config = dict(
    num_hidden_layers=9,
    hidden_size=320,
    num_attention_heads=5,
    num_key_value_heads=5,
    head_dim=64,
    intermediate_size=640,
    vocab_size=8192,
    hidden_act='geglu',
    norm='rmsnorm',
    norm_place='pre',
    norm_eps=1e-05,
    positions='rope',
    rope_theta=10000.0,
    rope_fraction=1.0,
    qk_norm=False,
    attn_scale=0.125,
    bias='none',
    tie_word_embeddings=True,
    parallel_block=False,
    init='uniform',
    init_std_qkv=0.0265,
    init_std_o=0.0,
    init_std_up=0.0265,
    init_std_down=0.0,
    optimizer='adamw',
    learning_rate=0.000938,
    beta1=0.9,
    beta2=0.99,
    weight_decay=0.049,
    lr_head=0.0043,
    max_grad_norm=2.0,
    warmup_steps=368,
    schedule='wsd',
    decay_fraction=0.87,
    decay_shape='linear',
    final_lr_fraction=0.0,
    batch_tokens=[16384, 32768],
    max_seq_len=1024,
    doc_mask=True,
    train_tokens=348900000,
    max_steps=15323,
    dataset='wikipedia_en',
)
MLP neurons of a small language model. Each row is named by its layer, matrix (gate and up: input weights; down: output weights) and neuron, and shows model dimensions 48-143. Each number is 500 + 40 x the weight over its row's rms, rounded and kept within 0 to 999. Numbers have three digits each. A neuron's up and down rows have the sign that makes its largest values positive.
After each neuron's rows, "fires in" lists the words (lower case) most often at its 100 highest values on Wikipedia text that the model never trained on; "fires on" lists the tokens most often at its 100 highest values on Wikipedia text that the model never trained on.

L2.gate176:492439424477519518451482588495556506475510496502552524512514480491501480502504515468507514491474471554511512485501531543501494544418472528490415520511386422511463465490429533557570528487465467497557483523443478592499477554434550544505521471495471458436551436557481487450543525476501441475
L2.up176:466480487501548522466502549470500517593465480453474493576466533499484550507540546570509510502538488540417421501497453498523538470488539506488480523540522469479487466434491513509517423440488473572432482575494507605558497549472429415542480422518460511504487496552459517494512500584588456428
L2.down176:535523492474476472516575463494553555471465478483475511549530547512502453436512483465527514535519533457497552494461528487523549556524557479444518465490535492506500416550557546505408471566449476453510515431414399531467474506467521527465507538481509549538513538454504574488529454516495547493
fires in: "city", "town", "it", "area", "nation", "world"
fires on: " city", " town", " It", " area", " nation"

L2.gate155:456506420488521425523549529482454541499454529464450545512529444444530485497416475475481541493464468535471454475636481486504506475486549476543533486487437473488522474525507545479506475498511487496490496509555537483545509509457519447490444498530503547437554502506533513491506521502533431517
L2.up155:548459451513455462470576568486542541460434460492494493473489507511510423518502525495510491508458472487428456439583471531562548455552486471443508511494438490439541515508558503474502528493553496522501458525507451504566435529489471510516434557498551545462506555510520582499453487410508495562
L2.down155:516475553513487489412494478532472428498582523507453550497494472556510447488451467557461450497556507535595518583450562426380516501560480518523457466400541491516496495500485516484443480480394434506505521504425561473504530499548521485510506476490404479483483542461470452527518494503514500502
fires in: "such", "much"
fires on: " such", "ment", " much", " ran", "nt"

L5.gate123:569519485582445502413487552532507528569557509499484536474517497455500518518548470435521539523506425477449500485517473556536563509479491451493455531545447525496505538479474531465511465448478512551534486554515514585548470564459572506432538568501490503498477535432510536470457473515397516466
L5.up123:487511533460550456533532440481541542579488447469531544477476523521512480489426563475456520459485495514432539503516476470454488510449465607568504466507529567442543542546490492517470481502491505553521487492506578549567528496498451508517520563410533498514486545495476528603472571498515486387
L5.down123:491496475477444418520505497504511479495463457466497511514505458560451491523546520487544520536513474462530548493468448498556552513518482503472525570510491445454477526452416433490499461437490456442448451532472447457433519538425491541532548506527529524504492541519454428562470449469435507448
fires in: "after", "before", "if", "when", "how", "of"
fires on: " after", " before", " how", " of", " If", " When"

L2.gate519:485497474431527476459486600482480498540425470521525454485477552484491482520477466527519521431505538511464499473525486573559511511527464499502537548551558453488496420419491544437490451425512511488520500455465556523498501491480441448487513506471512524511517531516536623498508526484442554429
L2.up519:369440505491496494525455461475560503474494521512528522450531446551497507450532544468473580550457522448488542506559525605435525509552475629495479471481488506493476390467522542485464447555499545441554514449417525528440563531576477506490531405498545532471539454499533453516452427502527473471
L2.down519:581538533507424493503558495502473540466507515476441465557516475502528502483513452514532427465536449484538550528467510382454478496502583443534463520547481508522469595486456475515523554468497526494488501567489486514520437610446562453541445505459500477516449508476451494466566552503510474574
fires in: "until", "following", "records", "before"
fires on: " until", " following", " Records", " before"

L2.gate145:509493432517546441521491431476493531498463510512538461424498500421503510519444517502511455430414539466454461432426507540506458431484479413543466490530460512455418470490534478432544491435487526466476459453560536576534503516477473480423424493521465460571562558456478511478508460516510461462
L2.up145:468542493421518538519481447503540521499428522495466515430505538449443511543461505472540445447491490496440511471449474486434542490479438429520500436479463451491557417480536467521541440411437493498489510439577525534507534569443493487444453519557519468521580478436406417494540481541471433475
L2.down145:503482595462513511468538544487488424467511490540535464539459455527529530522536554405464506502506506481471542512508465491472544436464511518429463487486534423540538450468560532498449518476521515487459483546520478503474480431528464560556451496542532475519443479456558537450499497518474524524
fires in: "people", "women", "men", "residents", "workers"
fires on: " people", " men", " women", " residents", " workers"

L2.gate604:447455470479450523462497447491503462455504476485452520504489485600518524489590494474462559520494557520477440465433517490390495516470457500457494458520501532507477504503574494483477499509505436508423449482541542540501528399496475542515500486500546488501497516581451520484458534530447510528
L2.up604:492506489535474468476450475471452489516450535484447450522504464491410485572502439528490469478460486470547551448478447530517413550487507479482578545499497482524538497467440542533492436579534464474462472614487545525521482495447571562488527461560554545517462415516526519481524480562437509563
L2.down604:399524553564458563511527522489602402474498458526487522456540445463511525519514514481568496574521519476499490561503570526546519469460502533552499472509440548501558507463589531486497522449560457505499564463456504551549512490478453487511487507506553470411550556492468487472454573448583460498
fires in: "john", "richard", "david", "peter", "daniel"
fires on: " John", " Richard", " Peter", " Daniel", " David", "William"

L5.gate84:541481430531509476371538495459566544563465536510510445422513459512485507555451536507510460431492488478540588501494447479547472492528606475520565547491538518455501538495448460497459518479517460590574478462539489474544529525508515552547492541495480469545501492400507488482435529498490558482
L5.up84:529472454525527470462497449485547538545534535503404427522525480545497431517455475487540439493552462521524501543513465463575442457484441445470521520479461472510444557481516540487555483507522470494492503546534474480544461482486558579551523503472526485507496491493524522492519585440477527457
L5.down84:612527511499428449501508490555455462498522473486449497452531467470487549478466528507515438462531547498470474591470442503412510549500440435497473457524433524492487497566568465473491465491444482522478553483501421534445526561485476474490511465543472519501514476485449443489501549495478460474
fires in: "first", "second", "next", "third", "fourth", "missing"
fires on: " first", " second", " next", " third", " missing"

L2.gate429:571447515457506514447532603463460459475505466452444490539501421540442503468491464500528503488510529483487500496484509460512533460514560481583470462485416508533521474479496432422476515437504449505486509515393547497510533536482502499443522502518453549511502513476528426573485458563488484519
L2.up429:463500510491512471468549516548567491522423418491463461527483473517551479528471475462570537410436548522506530515536558479463488492540427533530461490500499504521468515371420513468511459484463532547515444496443534504516536551447497504468559439499507476452500473494448496438510566553544435510
L2.down429:498533497522470510512499512472540510476568560490506470528478523511492478516462487470428520503526455500501497524495524523591512499423535513487536536527548466487508478603602477556490528531458578517484467487549406574490479474498445497495487498496501507440494531527509505524503445533533497481
fires in: "being", "former", "born", "original", "largest", "fellow"
fires on: " being", " former", "born", " original", " largest", " fellow"

L2.gate417:488501427552489457422619452452585488486506439482524544492545638465529490476532563537495540546455564485440601517458482539486501572560469579552482480464550484467531484571450488538492520461565469539569484458493499517510527427461438499463514431466521485552488602481489527524527476536463506532
L2.up417:513439502482479511511528490484526543488500539475521518525480572424476547529558535517452450462458578440557596508503524538443449550470531525497568527541498554495410484485516535528548499508510476478516507506536498505491471572462529547502453502416570492473469489467502559508531495484540468479
L2.down417:476500466538431449477551470548493558468561417500569527489548450570529507478467420499540531507424479544514529536511426539570579472513479532501474471498433467451536514461431470451547436441516515553544501561533519521484522477480450464483512558429509486507521542473444541504503557403483507481
fires in: "after", "so", "if", "how"
fires on: " so", " After", "After", " after", " If", " how"

L2.gate492:439486487495507513449616602462511488497495442510461484507589517518571419440486515523504535473389550497508508515569448494441535458515545469545479457527525492567527533508427543507467539538511504529556540532496536445494446583434513547442511446470493523493458537447529508497515536477463454530
L2.up492:479523435534478501461533532407506501434517488508503548528473478510514443467536509365462508492522532568436481476515506533481507501518503473435533477533511481524546457488534469554461609531486476480446530508474542474475420534427485500496564576527525463529496543475549432536480520435515470527
L2.down492:476446535487497446478491537497487381473524495478502465468511484539514468549549518498563486484497443526516475519473507418508520444495531482536438464516484512444537587494437508514480510497492515505518526544505508517545490531544455475463514493498465512530541493578439503472538524501497521526
fires in: "on"
fires on: " On", "On", " on"

L5.gate546:529490448564413473471545493494545536508459406466473484565507504476522575498479533444560462467556471513404496516540516488485506536503504474461573525572472480572436506503442588533443537428534523511507482551460447420525504557560505511568451501507516491490454526564442431478501563466468477466
L5.up546:526494489565482554450582536464471545551533476490535535456514452436539531520507497542491506525490486484457514554495541528573381476518499452451509511477543552446509504544525453544478438562546507445544490527552512491462520494383501402565461508428468553497564461563543541532449489508539450470
L5.down546:569496518450552567499445506549499439491472486496484537440479392541503479460484519493522509467523531551488456543519518549489547433450506516517478482511519425520400550524464515450542478495561514485478558525472463528541491486484455450401498446514435513507439476444516415517533531480477534527
fires in: "following", "left", "below", "preceded", "right"
fires on: " following", " left", " below", " Preceded", " right"

L2.gate122:441513444487460551484556575525498507507473503521502565440496472508511531441563541442501584499464536485454540554553534502439529562565482507462532452509476544497473557487519523559476489548512476437539430482502530463513544489543515545463493489513558513514504563411590515504454462450535450501
L2.up122:438507520488463528423489563544471499540462483494442551485459547535511504491506538471507553504502452491484472488544505562467529614477482536490551456545458453490487509460478586570511517529458520511486490454511457432456487482522522572514502447470532511505463598458574488445433538573506559504
L2.down122:521452501527485493483490479448435475479567429516510556506561507510533500473543521502470494497500474630482489503449496417448503465493513511519439479497518550485527672515520504452429481468547495483454493526474538501542474549490469498439495465502530485504581425512457449541485480501511484473
fires in: "on", "through", "by", "according", "via"
fires on: " on", " through", " By", " according", " via"

L2.gate571:533445463525482523483504417515530481480519495506446489482521460534467546467437419472558456478486585447497419482519455451549477468420493427524472532467484444504461521463519460431497482515425548475537418523592472495441434488470582455477540498437417483489426531469485441510546556524506461500
L2.up571:466466547545484565513486473502526531529475398477555537515496494479490513500480478509515541502439594467481478491503540472507452505569492470449449467510504500496485433485465493466540560522529587504493508532521546487502465552430560457465555483457467508509403467460538448565528506549444480551
L2.down571:464525510491494500553537518505485480462512560541460532544527460512504484569514525497501485469547462520534501542520482521469496463465465546531485521531545521525478569502527492504490475474508508539456569492477427452535513478530546533587481546547485536516494465489454497409498514466524483489
fires in: "other", "foreign", "european", "others", "british"
fires on: " other", " foreign", " European", " others", " UK", " British"